Part of a small language model's weights: vocabulary 8192.
MLP neurons of a small language model. Each row is named by its layer, matrix (gate and up: input weights; down: output weights) and neuron, and shows model dimensions 16-271. Each number is 128 + 24 x the weight over its row's rms, rounded and kept within 0 to 255. Numbers have three digits each. A neuron's up and down rows have the sign that makes its largest values positive.
Before each neuron's rows, "fires before" lists the tokens most often just after its 100 highest values on Wikipedia text that the model never trained on; "fires on" lists the tokens most often at its 100 highest values on Wikipedia text that the model never trained on. A number after a token or word is its count.

fires before: "\n" 65
fires on: "\n" 67, "ter" 9
L2.gate109:165097117129152110132130166124093129116131136137098107146133112147131124076139098100166132149142143152098103152129129118101128106122131179115140154150121080088161127137096118140165113158158088098107136106119116128113129099148150146123132098100152101108165098134156140120099153198165098123147122152186085134137132131099151148115137108198112096136115092121101147120104163107160133143144109098156110140126143089127084123119119106148137141134149134113151110097146112174113136147183134144139117093154131090149122084120137121088100131147113109150097107093091121133140132133114111115140151124171116121126179098115112116123125140116072168106121139138158130120165137121140133116132138150179125108141119117142110111121110112119133138156109162101128108112114108128129150118179134
L2.up109:141105128103124135115125140076125153151128157131138071107134123107109145119131169116097138144144134100120162120137134102120149123076129114100156182155139122103105140117100149127170106155122173106115147117092116120136176137138115116107137181130133094107129135080154161109088097145124115104102139105109128111102168145120145146137117100096108139138116071082144114160142161151122149118154131133116067080140103170137100098142166154144130138105143154134138149108096103136131112145125150115148197093164146104128096102102121146147153136168121148136154109091165171117142132145142150107119140124152115118125150134119097087128104091118108096125120147116109128116097171170116125129134139142150147061146092107175132069152124122162136149140128096145158142175127110143162147114111149
L2.down109:110096160099116136132134133132115142126174148138118111138110121095163121149140124110140103121115130118105143111128107118136122106167132135129130129151110105133129160116152051160133098128138107159114154133094153102125202123161090148122103125161172104152122137141150117102105167138127162132162136105186106105128150083149093149139156143112121148138161143071142122143118156172128143105144124100165097151165169169099126107144121127132096093091117119141136118146122163142112102159123108113064144085155145133153097134143149112119152093081126071150081132135129160095147113116094143120183152132123157111146131093132103129153148087148080098147135149130144150138163139138097121179108135140074116090148130121076102114141110099119165129115110131123123106144174140185138123165103105

fires before: "\n" 90
fires on: "==" 38, " ==" 34, "\n" 11, " late" 4
L2.gate265:144114123117128102102135113177160100104116109099135154117113079152139143101125155111153101126103120135149124138156140152137121149155151087093131134149128136103148122162145123102173103127124131091135138122099116130113109185163120170138170144137093098135125111108111166124125109135179142075121123121113139156174088092171141155094131115117113089127092148073099094131146143132141121094127130147136152157122138079155146135144118123090158163143091124171122103138097124097134132156120156121149149126133132112145094145135088158178139104085106132086096137147122111136132143097139148216126088129132126079127098114115145159113154105110145124100137139075148160157124132139138158138137133180096158131146139094153127140106152125141133088131140148107111104135111087127150183116100162
L2.up265:136101122098119151115156117113154135128124142093158114073156148107145167146101160140133101155146097115103178137138150126118117132098136157132127163116113104136116133158157175118130144149163172121108180135132143069114106120141126079123128173087126100170199102148173113113103096116153143106145146160120131162093093123120134176094124123155108068231087132136108100141112096106145138106112136173131157130130135120106118126105117141119157132119111125139143122084090113116143137133167091120095123154162112126118137090154137171149164133152199067151118118132123148095101136081120121143090114109144124149152132135123124144134123124182149149112157141150143182108133115174153107107115121123122106099153142108107123142152108098137100130118115128118133137129121155144163122147137125
L2.down265:114124108118189125109123119149162104128176112149132121181163112152123096122140121096129131157100135167136136124150106179101085133116104147130146124121129130130124093119112110156114104119124130134170116122107110162125128167137168146142135126066112140139113141119126127118115106139132158151138144103133111122142109140119158177144156146086092168116106129101161172173109118102118120123151159136090132154101109088104108166117152147118102124141107133167088099164165121132128065084144115123094113093112130109145102102117112115102142094151128131134066133116155122147171102154122141154126135127140136123118130151110112131157097124140171106139127151123120150162145105120043107127162129111118146107095093141138143120113086095161115139115164149130110125137138127137049140126110104

fires before: "\n" 83, " as" 4
fires on: "==" 51, " ==" 23, "===" 5, " such" 5, " of" 4, " ===" 4
L2.gate149:147111167112173130115097081137119111162113126173134155103085119130110162097119125133120150095120127132133099141125134156131110120164103131117116131096116176074145145132149136128123144153129101059121091169119139173088074097149153106127157115083113113146191101147111134127094138101158148148094128096118170159120125156126122123109161120117140154183129132139134124136134130123176120115142121130114169123146138127156125121105125125095119099166113120115105102158143159096129125097135139107132144134101130125146118111115137089076108112098134128120097145130074096102147106123113120172119112147071135103159091154137141131145154162126122144121098128115084124103135115136127139155109095141146173101135143132112143104120132070110112138130120108118130163116115130113094128143134123
L2.up149:122175137139150135119165122180143119142116170098149152169148130098130136119139156145137104135129084131112129153114119102085124154125179155141125083112134157114108144091166155169162145104156139117143118095105138125068099088105122159143108127166126100120150128104132139123100099142144106141148109128162123137162090123157144121168124137079166104097119096125089152144137114101132126107149102107116103153124118134147103103114113101119131096121139128072100144141120116114167172150109146102134132119126083113150152121073129072106116155154106120126130152126132112131119115130166160164134146092129107126131152161126192103092128142089084108145126106145132145128151099107144128142141095093160106141141105086104088131147121109130127121082122127135087101119099143117126148124132106
L2.down149:140118086135095129129167112120143105119188163128121104112138099069145092166121089149135108154144133088157147126142132143122105162126139100153125126139101080082138123111138095099132131122117126159144191130141166152126119082146150107114124138133095146151118131147140097151138128157160169134125134098115153123119173140119133099101111111166121135114165079136117131116110127105112143204132115137109097199117163133108091143155149141137129106136081100079149145109119118122123150112118068139109141131150101146146131137158108160116138139128124144133118139092129145085129120149122165121123100150124148132113119139136118114171128135111150115179138125135151145101126132181159141108112154163149123115156119158133150153127137162121124089166138131136120104148201163133153142124099193

fires before: "6" 24, "5" 22, "9" 11, "7" 10, "8" 7, "s" 4
fires on: "0" 16, "9" 16, "6" 10, "5" 10, "." 6
L5.gate604:155191133128088125147153150123113144126097116164095138120145113118116108141098145103104175154129128152130100129162113128088113145129116132135149149185149139121125162143168170144133140132125104071109170107091155147170115125160106141128133139143185100116107115151100094137159164145150109103162075108117110134114120100109124135163140132126149153160143141153160128122116057147160128135149122155137133162113136114162109131155134134130111124105133154161129148122154119117123137161149163083054116160166143139113148105099118122112115156141141139185122099124160141114142130120106147093103107122126106104168172129128127113158145114096128130098119131124116118172141091116168092095115132111090111097168129137156087099139117104145122131142123156109099173158117151124096120135100138
L5.up604:132147140136165114135133085117130131101120107114144124128138113099095120123116105122115142122105144178159078111100097109111149121165135166126089138128187208133138113119134144108131122109113097139120176140119143101162126119136153140163112184121121056123143152148134130076122139106121108111145117145130149097131132176097125138152106131118126066110101129103123161166159107141119124095179136118117129141119149133149125122102115111121122100129098105208160127108152098154129152084124127160101118106105092114109142121122143077118166135161169126138167126126160117153164119158149151128118130137098118140115085096158141092121148158136124133110103133136100107075142156148103146139139146139125109172118115105136118110130121135131116117138099142142082098094114137129137167083112132
L5.down604:196090151178118088162144090085099113125111113121135132138129115191111139120157111112129144172110160121145105098113111093141101133131128102118084159127149177123134119156137150137143128132129141106121122128104141085134128135122170129146142123105134136108113154137107135090128121127111092118135138119113149155095123107127090152125190134137123107127125155115122133108109154119133122097085121094113158113127155129127118098135116081114146106143124104124146091140126072127111154091159121175123093135135134114081113126135099092153171151169134116130125110126110097127127156178104134155183131099100068138109118118118110082116084144138119130135101135155116115089142110123135137087156122108178105112142080118165127143115097124175134108100114105109098150093086152168136131126138136

fires before: " " 35, " by" 10, "\n" 10, " −" 9, " +" 8
fires on: " |" 72, "ed" 10
L3.gate98:094151106129133096122113118076158129177133164123156134121115124132146100118115084099102143135135103136144112127113120131137098114148095152112121122113152109139116102145120131142159136116132133136125118153102128140141151144122130136136122132095139163162135119145106148165089099156166136109126098105133093147125122112091139123129110158144095124140126155092115102173122137103137119119102063180153143102147105114099110152127144135146175173091114152132112151156161076122134171123160105029119137117148132158108133116132121178131142176091137128174121120123143109090166144147165148106104099135141133122100113115124154108112109096059108112118149113105142121113119150110145131147177145133176101096152142146120086150100148124143148086112177112119143096126122097124108134091109133
L3.up98:136142138122145076100128136081134108156130152097104114107135140153141140142110131108137151152132156137103115140141110121182159153129114123128114096137134099133081109149094136131103120144148092111146108088161118133094153107135087166135082157128092163128141118121156109142135069141116154129152114126113087119151127111086129135179135152126116149150150148151123093135117138127133147147107110151135128109124128167127136108201086106157134142143125119158155173109100148110154112096147123086146130107134107135113141169089115102114116153123176112102143112157148098182111120152162112117128112131135123154102102109116131144109123126088117126129189146137079129111137121153127126130122143141128124119106100145139134138115132134157165120136087095133144084078173101109152104123117130
L3.down98:153122119177148160132126138121143076103130129119139151149114135173127178116129078112111152162147138122168147126103169129122182146192125158119130151122126188113093117141123142105129153106125186137133106145124128151162116141112114126123123140141113160095093163173085119122134141119128138172149148131108122138140116114126115118071107142080082176158101116124067136159090124150099160130133141132138110138111144171111134123117147112119134108126141124120065147093094152159132112120064137132097078102107154135159150125113128136104135132137128092095120113149152144107152115133114120107173119142130144175101143095154131126147124098117094103127153145158156180153138159119106096150123109130146138158123147149110076109108152117120117137140133152088155146144146130079125165135121178

fires before: "\n" 80
fires on: "===" 44, " ===" 33, " after" 9, "un" 8
L2.gate460:081115130141131136159148142098137098107123100093127144125086077148096124096143082122141148117171097115157157117107127074150119119166158143101120139153113126110177130155116151139140162118137109119133155100146153097108106158156139123144118147137154129144084119118123122142117146151179164109139100156135133149131119096135126101092101108116135170097146081117106142164127143083098138093138147159118135129128114186124119150118095123139151148105134139124124120135114157155134137155126120100123162121075149138099098156141152088134135090085140170103075107148138134166131156132143119119086158138129120152138173158105131135140084136145091109114109112091147116138114115111102151158101139087140138163114111107146136176154132120153146077088147079120107074081140098184102117105150119
L2.up460:131128167122149126139089134105118114124133132113103109125127119170146105119128112170140120162161147153143151145125142124142126154117097114073096083127115120101160130131125120168144117121145136135107146132116131087137155107160118158134109133130114151132092144140124123140119170128100130157177142076082142155135114132129157154079133130129136157138104087104135152124148093169072104109144129117141145119098194138140137171113083100121165129159150173182110177131110125115191119131094118131145090118131126131168118145134125155140116100115118163120104120159091117133078126102129148123114111116173102150143158097188126151113104159140128125186092125126149169133108133133120113134127145149151105107158075127109151152082115143111175128070135099086127149112124133177158154116111128
L2.down460:133125085088157137134124170139140107123114124139105174126129161101160163149096130112080136104133136110147173132133155126153119132088122131144109119116085172079137126140167173170150127118161180138140149141139110140144126154122110160164134120136108144156136123160161114132097092092093115134146114124149125105167115096096087145177117080126095133118102158102098166170144073144119133087138111141121125154103158116158143095155089086120152128143120141122117088148113115116127145127164123151113145192084128103122122106162113151160099112136142142110154145179139083128130083110097131122160136108148147115112182136162161155124136139098104153097157125154117151167083138127205113113112052121148139139122104143139117124089119156114127125142133117149083145128157114155146090103157133

fires before: "\n" 57, " " 4
fires on: "\n" 57, "vol" 6, "pp" 4
L3.gate99:105160157095173115133107128122118086150129114150112143084150082171148138095139150128156151154106099124130112121141113123143109168090168149134164139118141190166151167086133083107171131105096124149125115123090145138138130098095130129162136127151151119153090127189167149164127146122123085142129106132096099177104171188123122150128112138085121124100121150125099155140155124097095104125153116103061100099088151118149095135131087123106093106137152122076133148179114122130135130134131105151082144100129165133122105120156143099137111131132120157102165128131089124122132137103117101146171116158102150125156118149147107095115128154096121099129138092150088085133111130150129135133158172135107109134143161098127127120132129085161162083126156105104124076144107089121121129127164112
L3.up99:131146143147179170103093168092136140126136117142113128101118102125155074149137138101119124109116147102110113136116138109121130153086119171152126152149096147143112132119113090100115098115096113120099092148085111145141151153125151128171154115094108139161145113139173127124142115083168068126142086169125128154131132169087101103125136155128159135119130170140100113113078153099124141114120159105145113149085125152135103169126097114137131109104189121153110053178133111113106108119152107107130138147156139135164105127163143106133132111090101129110129134125143119129144112093139123115090110200114162115129135118094136124111127118143162142109083140117112138131117145135138120117141159138131112140148135098143126103146129145156148094123120109125086138127080112122119133152138146
L3.down99:113143100101135113177131139123135110098186153120124131122127146136159126165120131133160150138139117157155150161080087120133121093099154139128146138115128140163091116180121101148136148076128097075149133142138103126157155114169146125103158157117113137147067150152096127162106167158138096122162129154133137126142141110137118111143155098132098159106110113143153123098142132116128147163093127126152142120101095114181098156125098109118140104088105132193107085142119082155133167104141127160088132148170081178120094098133135112115126172124128115118113125111115072119126140127166099128110123119091103156133152115098135083137119119141142091139132134142111150145122087132152094104129112147119134141169119124103124100120163093155150069155185104111129113106108161175148119076153091

fires before: " " 41, " the" 11, "4" 5
fires on: " of" 59, ":" 13, " is" 4
L5.gate25:110137158119086122134159116121170180153137090146116132115137152125146109105162126124120112138089100144135152160116126146078127116138080123085098108106134103111102157153161108141130179119178103124117095111146149127117093106138140139101107106101136115142162108138158149084096112121145159140109136142095076148128107086103114134136138146134132124113113136083127114113123089147125142136104102096133104165132150120143130069083121123186125153136114100108141136146138135155139103146134162097138113172150170132114127103118101170122142114124088139117127131109156109139119158112106167136098096179139125118104112125090188096146140108137167121136099120080124096091143139130125145174133109111166118139127101122119134152099138123179142133109118122168127135144080132100146143116197146
L5.up25:132145136162123162133113107111114130135113062131094104182112125123128181112173127142095152150108153086161170139120066140119129080103122122094157143104126103119118106075128141097158101164113108147169125105158149105118133129171110154147146124107116108131112141111141132122130105158092117111116110085129105163138134120110134142141108158125095098117132127124117106182116130095102109108110113136101139122170132129140134171121119102128130140086103139101125056130126147164156120134124142145119158115150136128124127125074167089086102132127143115135086089122142124130162096106125162121135121154092149135129163108146087146079135147087126117120087098122092110126150091133107131140119060121135150156119117106128122155166153124181131110162131114115159124112105119093131130141154159
L5.down25:148154147096166160127085106109141165153141126109166110139157149165158142116132108138150185143113095092129146105139141128126192162116085136113127144117129100059100190141103134157173086114133165145103132099148144077109104119143120154114076106125117134126143111140163137070151146137113138127121139142086086139149104131167151124138096134123110110143117136104112147114130124122101108099133090129151119163134082135120157120167097145132127160104087131061124141124101126110132117122128119119113136111162130092144179081134129165137157114130129113103116158126110182095088157109122139143123143164152136143104117117134128118090117119095155136167128129118125093166151123144140139106106107170149169096096160167078151118159137083137108131147111174153159145149119153129146176116106120

fires before: " a" 27, " is" 12, " an" 9, " was" 7, "born" 6, " known" 4
fires on: " is" 29, " (" 20, ")" 19, " was" 11, "," 6, " a" 6
L3.gate396:107144080108138135143153153154169150125129126118111145062129102117090113151142090143098160137115125112109157096105146133097085107127169099140118092103168141157140124112156111087140087167124131090177132144130148100081104166091098099126132178126106162110160144111136176155114088122118123128093161157086116179107107103107131129130129152139099173179110130119141109133153132122121117115142164138117122109125069166105117099159137117121112115142151170096110143120130132125106131082099105143174159079098104138147131162150119111126141113155166120115151130098155144123142092142135153082099113109141116135134120123135133106166138108139163143095123156109162148153145150137149116130151102133173139126062115113102137150108140160149187139146159165132103140125132115112129125136148115
L3.up396:105103127132116107124146133164172160137126157154093180102177194106128123170134117095113104168133165133139113081095159178136134069094146090121093122152153139122130111088147085133163102146155129130139136151145144117072133150067132108152131183142120116111113109138104131121110125088178137145140116127112144141143132129090144137127155092151093117174114102136157142147082103107120088095137148116131119128114114150113130145130132120114090113153142149101147175119109152156097102153149074127136113086117118153107109151118138126164150112143171147142122127118112109129086108107170138130108122125119132118117123112112070129156137129121119117114145137151160079153103134151153148119124105144108110112068112145114100131157119150087174129132132111120160130123130112147095127135122070
L3.down396:138103109101138187107123115123128130097154115122122156087163166139112111162145138123107107134133181090189168110123166149160103112167120159126139112132159155142116170093137159112148115138106115147133120123099096143102121137123108090126177117148115117099139141110137139157139099127144154134169119161136135117144138097084110120131126162116101099125143112125149122128134163089102112130132132125123151088086139161157136130148169150106115125117147127153075107130141111143176126108164190081144121082121121102102100104132125107118121136154145124143167162128143141129170132142123101119098103116139128112139145104110114156198113146134181113124155116100077112112141123104137110132135090102128154113129115142135104173148132166134147128157169160124089119141150090135152102160184111

fires before: "\n" 100
fires on: "==" 57, " ==" 24, "===" 15
L5.gate133:114104072119124129186108123137141125122146118111145184146131157131145120118127088118153128124119158150114072111182166086105123146142116130146140127132139144117091185117142145092150126124120081096089179109134112152157160150128099135151133159140142147146183113102146165153118138147147195061142146127138132146150122084162154102116118117165110137112125135131126143132121095097100145094082104120126122137172107133133132140131146105122141096097097080158130109120135145137175135192199168151133113114146093140145144161112148098129130116139104126128138129124121114118106115109129122166123126151156130128099190136126116109120161130131174103126151139112131117100118123141128136163105113160142130120133093078092093111141134118173123147152183153133107101153118115151162126120176127
L5.up133:092141125115140135060108114145113113134129173142140134165125127086137159083126169138092106124144094136149182167123148117098097120132153105078142105086107135132150114112149152105128114160121121162124114167140118104075102169151173134120119118153083151130124183174128108130112111100109158126124115126182127163100118131128135094125157172139127163158146150095137146157140132146134104152109153124145138123111099140129121104127121147137135168130140117133157144131104141140124110107118126160105128151127130102139112154100149162143140136122095102132138109130140132129114161158166123142158118087130132141114137076109106128160145104106146078157111115126149083143165108160167155080160117148140152163091081111143130108156114072121121130116127072096121135124155193164126121145097093
L5.down133:131148172109124095122161143065146139126217143157093124150107115126120082055118131149121124134104156137087134127078141116123128120134153111097075135066089136089157142120099121116104149106140148133097122150118142134126115091140125179109146138122139122161135142152130125097168095123106126100109142124122111130111157142093117145155077142107132118122148138130121151154167118121139150121117110120160131136113128138149132128107123136144124165110140129131122119122152118148050117084098122119127136135195140145168179141092079140152133148115111133128101141148154107145137126131106069143141158157122160161133102161112134126129151134129128141145135118162127122141153127128164120115118098157171114143124146119137094118109097115093147165131126151161150091143130137099139142100115086

fires before: "\n" 100
fires on: "==" 80, " ==" 15
L2.gate583:162095136128150124106108123115141138147138134159087138154103119107134189136093105116152112154164111147115106128083129117121100118122119083098106136138116120144105149116122132126121154099126158155091154134146151143144148092162107110105076145094172122138098117151151179117166116107146131132120118093144154119146108139133105145097077125104173108121129144096087139138176130078153149103147154111148123099150160142122148123134141102125109138112134087130154114143156131135130163100144131149094122142147127147110105067115136078154141142087164125139084123102147165129147147110101117138138146113109133053118101133191139126145128116165132124170200126092103121116107119110158128114134112130110156108141165103105113139096157110133162142131094151130121123102134101114099153140083162
L2.up583:149126148081131136140183154146167142137131145135111124140096137105103133126137117105139166105085144119123123117141115130089146119137120110086135113163120134115139149155151155127144156156120163107150101132177141124125103133076124171148180146097126111098201114136115117138136158111126120140126166125131168111122119137137146126148158085090143140154143154122117166073162116117175136133101128114103172106129113121091096123087154120188136130128150128152137132168150076126159151121132087115117140175113137126109106131145124145110097084141121083143088135110132097110135125165152139174135141106120136145119126110124141146099113147174119142123105149107161131144154112127111108118127123142144117138173159117096141152092120148118091073135132146090132113111137158143140149086134141
L2.down583:070133106169140128122134116139104146127145169129130113116161140128134165122152148135145124171142157096167154104129121138092122127149125145095145145087117134095120130122158159165142167133114099068187106148107119147118103120133148134127127124112092098112184132147125160156126139155149100105132130120160150138136138136165101118138135137129114133123107111116166114108098106109100177120104120132120092094112073155106088121111109122144130119114138102131143163115128146124159115148137168162175111121113125144125139122096109125109115111139114116130145114105122079115152123139139105161151107108117128121107122117089082150101091109162125137126068104164133143158153107127130079093092117143154141121145136138150087143095105178134131110091169090041122133152144191138102150097119123

fires before: "\n" 87
fires on: "\n" 54, "==" 14, "====" 13, " ==" 5, "har" 4
L3.gate470:088133099138167126130140131124143134146129164090104117116155176146147154128092128121156166093137116085114120123126084116150124136119157123122117144114167131099158064104113188104141111124137145081153144103051129172088157140129111096125153105150093119144114175118114139159136107116112158121110088132167118125118137165119158125129092093153126075120120125097103158143091137135134159097146137127139101121130124112161132094126080104132139163147134107157091126150095115157124153145130123118085152149150100139163116149111121126119152137137144181150143129142134116110132127154108120137133150112129125077113166137091110209149156147126108094091091134100109080106139144159115135147158111124140155096134164124153143145118122140100172104151142080120117146137169162116104148084174133
L3.up470:133111122102083131151109083162115098109122118138100103144129132176116115141099120156153123168129127096152163123139147162105118135092121068116113126111135129150093147143143152123132147121138119117135102092137130165132190131180110097133110184102140141134138098165117135121161165088091131116086111086120087174097115092145100154101154102115154136160132137134135158112105133095169140112143159125158154133123116171111117130124118119142111105107120137134137158114100112126151202110183128134136155148127084138126110122109145145132155164122148126121131141070120119137122180115081160133140144158149100104191174111136129141160124120144142163112121134099167109139118141111127087097122093114112117132150124137120153096134138125148119121123191100118141086146141109161083116163116129
L3.down470:103138070134166095102152106116151151104139139117134115093128079092149101099062101129162108114131147134129120106113075118113107128127131114112113134081129127145094125156143135123131142150162153124157158156112115118138144119141113106131118173107110165120124157135140124124149163143105143163106122148132088077109135135095108145116161111136152162123132122093161152113109123129138201137164106138120153150084119128129087105100124089130100061108136123136133109147158103143158122157119121070096125121166086131134112131085130111103162150122121187128152123126153137130129173154117173133106097124119174117140121127097147135117112121154142147129125147143116112136135154118109103153135119117115158103116152146143152082146151119114095135113143087130118154147136138098111129169115130

fires before: "\n" 44, " |" 6, " was" 5, " is" 4
fires on: " =" 38, ")" 24, " " 7, " |" 4
L5.gate243:143162122092164121123153148108107104146082161134140111113164140144165112137156120115112141141133144105142174152148094148149121169150111147139133152135160113129138155130138104157153113127140138108128099105116079130101113131127117134116134121134117158123146086116159177110102083161107159108110134170120137104158098127155116100119103165134153132121143102101161062103113125114131082127150171118129139097087135146140149118084120138142133147102153144136132138144121089097159098120185095092135133117138114129156120142116149136149132115148120187068140136136113123115158062113121128104102100130116129124158142120163163115135141093168127110107113101155151121128176151141176165149153156100156137150142101091145134159106114141161145125130112139069121139203091133104113114161209108
L5.up243:125112080109131140140121113131098106096122166110132106144123102123116153094096133171173107126129159130121141083097127158137128118140128103162099121119129155136152196111145151095167117131128060124131131098120148112102115121120098145133085171097101153151128162116106134132105119136108130144146164150168124154123111076119122127156102145121113144155126124108135094127138131087137133105117128133132136124100178113147154143146113126189101137163134121133110126150133134133103143159123149148111079100113105101114116094143156124092103128128145139151182114140107150118157123112122150138087123140103080125123129125116149123134100060129095144123094143144066160132085153103161170144100173191146105168099155109140124102125111138144142108159170103131113118112177105173128136110147129
L5.down243:084098122117142139090140072124123112112083153094158140166152104140125147169119114163143130138139099144120112103166117146123162118175153124138121101142125080135117166111145115158177154147141101165155105119127177131144083166139077103115124148130147120132153141119121110095095130151076144160111133121123126137128145124127137153141142124127128163174147147149140085106133131097132139154132117166151112125151140113118183121150095102137135127156135116127119147130136125126127106145087148094136110139103125091144107110137129132127120137145153087123177135136121174121149138119108147126116158139126138100129118129136096133116152078089081112101083110178122203114098144143134138122120122186183134142134138169137144121141153144151127104086167184127106166158150152154151087162125118

fires before: "0" 41, "s" 38
fires on: "0" 48, "'" 38, "m" 5
L3.gate31:129093153166155125115097149116109137115121099168147091164117152129095110118133116139115133171138135126181091101104126122104152148173155129145126105142104128186148130118141158106123112147140151163091148126157118103129166100145164105123066088126151138118158165173137138099152117083112125110133152117125132088096123116171108121165160091108175120095160125100147105143102108154151097129077157144099102108095109076094121146145177110105133131093109130146147119120163153134114140105140112150152102128103143108112135074137110104145148151097158118157101140184116149136149145138139099108139136109147115117136150163135101145094107132152132143131122125144121119132083082170123136139092109162150081151147133173105095149081105139135101126130114138138158150116098137117157111117132150
L3.up31:123154120134130149135133104090115130133128158126120126141110086127147124061145087094140110140138156168184102125146144114112145139099120144164117174116109124138105128100079153124102074129140158106111113113134111131141185141131108121092140172094118159140124129092146116114153138119105122102140138173142146092101180130142140113120083111146148156098109149101159126125144110114167143139099146115160127166183130156082150144156112125105114102075095125082153114136114149072119093123096143108096163117108121119103099157154172123100150121130203158147113090100159134104183141093131083147090142113131093105134146137139122152133137141136087107148117126117103145122075120115120127122117155126132124148116150143157144140153115102165169146167159159126126175130105108165162099136103159
L3.down31:132147102108149087097122155117133137104197133109192123112139116096162125164138108070151152103131142075127084160130096128134145110166149126101101127102161139141117131110146168109147101098122103148140085099140150168169149122115148144085058139081153122114106080152123137142109107125107112122100117145120079134149120161149109098139134130129147136054109080106134185129100138134122146137107142130156146083165162136134122128148141083087121117137151127146121140132116070076111130098160126121106066124117101135128149107174144183121140130169120118141114114126132155130133119136158121124113122100137152125140143129105198153127142090152144131122122112160125142146140122151174093166101158126134128133085118159114107127123096153163083110116141140170116113102120099145153157125128133

fires before: "s" 39, "t" 11, "ran" 6
fires on: "'" 51, "-" 11, "ter" 6, "tract" 4
L3.gate293:082131099102150134149175155140125150102126118099159150121113099102123115089133104116123146148147123119080135106135110151087119112124134106164151140064101159086136107136072048106128106130114152144129143110121104103137115140140112135100109117151160145177129142106142126140145126137100145141086140150145127128110123128117160071151115146135121111096111122087186110082112126136148192146078139145113159104091147134142129127148118094128087111118123131155086122145140163110123124110109147129110132101123113137144142125097134117127122116135105125141152140125146125103160126089124122114135118099100134120081139181126149115104151104096124156150110163127126146114103127107133166156129124122123084123136119167131151158157096121133103126100066082166152123173127123086190139128105164
L3.up293:108137131151163106094184132164096113124128161116129097156218105113136157159132127123118134155138130155113120136114162138089140136107147130141100118098094189139137067108093139150132134157121133172167125134119169109112159121163131119099138123114161144126139153098110096126135187094114123119122164152139126159132146117172132138134103118131144136163133106111156129091152116115111135119147129118136194114108090109096112077151125112116108154145112125122143112134123134086132113125131100159118128117119136149106118118153175138144095071146128172152137103145137163140127135176112165133109118151121121113106098115164108155170095118145127170146153133160106121134100146121106106123115161108128118152178124125166138119081133122139152079121109107172139121159132128126120104139102138
L3.down293:131162103108133139128154137088083132151143115118114096170132142134095139135148119097173149116116118090144160118171123137154115123195133119133140145170147096114137164089125116098121138128159127127163157098159173086114119114167121126130136169132143130126140161138142082081152136096123136126079084105117112095086149108122144148093117114087140174130166146112146145162150114122114130129141148131114097135114152118158145109138151120152126127155115100118143119142137081138142149109098136129125123087118137133169139124149110136153127120107136128156149110091136173119130112168165106130133124105134103103135121145076091099147155134122136134087100163081122110126111151140124132131113144164095114134126144165150143134172103166174115117114136159134110150172128139148100168112093127

fires before: " he" 19, " the" 12, " they" 5, " that" 5, " she" 5, " a" 4
fires on: " where" 29, " that" 22, " which" 11, " what" 7, " how" 6
L5.gate335:153138133113144119134155114095111128137099136135125134124109116118118145095085107143151134109118115092179112143121133133116138111165116161160058108097118138138106142106108159141116110123165092157169155086103116170141118107144151132095118140068151155201134122163158087142147144131144139115141134151168109109136126135124132171143102113123132085156148131103086128112139122152101128124112148164086113138115138143140146099103150132124145137119135147119138103118137133139109134127154116137138113130153135116151121099083140146121171117115131142114104113138110121119059129085118079147136136114126109142080145144098114153158110119201138102135122182068099119093112091127168169149068114114153086165110106108108127142165165125176096145134088116169148139131112142136145117086101127
L5.up335:120124173146138135103173173115102106140133130160115133137116139142173166109153084126131074108115120161144108149130141089137151098141140122151104113110068104129178086111066133181127092107099117168125132121124102155147119136130081128118111122118153126148149121147119142101163160106151138161162115113097075126107097132121119105111139118132116135118107100131149128118112085151117109103126114155098146143123126133127147140115137158129131091094099144110110165116139097101152102168122125135139125094135153090133117101075117130175119115115120157143114081143108107109076094091099149108155157154118121119126141132133146140136131112137120157141111155105132118137114143132172121132120107170157116144145067134129102119190137112101092110090130131114156141116093144161136150112089129
L5.down335:143100096126129130090152075138138153138157086115147156113153106124104146115109159111162115110091087136149164137131140139101102112132075118111166124142125149127110090136128144132095145100148132163127126135123132109100114122130142103127129168137147126136122186165120137146144114120101114153173120161168072118162104083128127117124148105134131147157119130106130134105144184069064124166151134180167152117097151107135137159082144107084137105124107119127123082163141128097131139111141107120114090130138152169166105142148115170120111152112100110110124131131128118121124102139076111109105150114120118119133107132144096151113105128143162124124094151112135121080113092123166133086121127128130121121072151126087143127097156087167139099112092118142168084117137103149109140122114161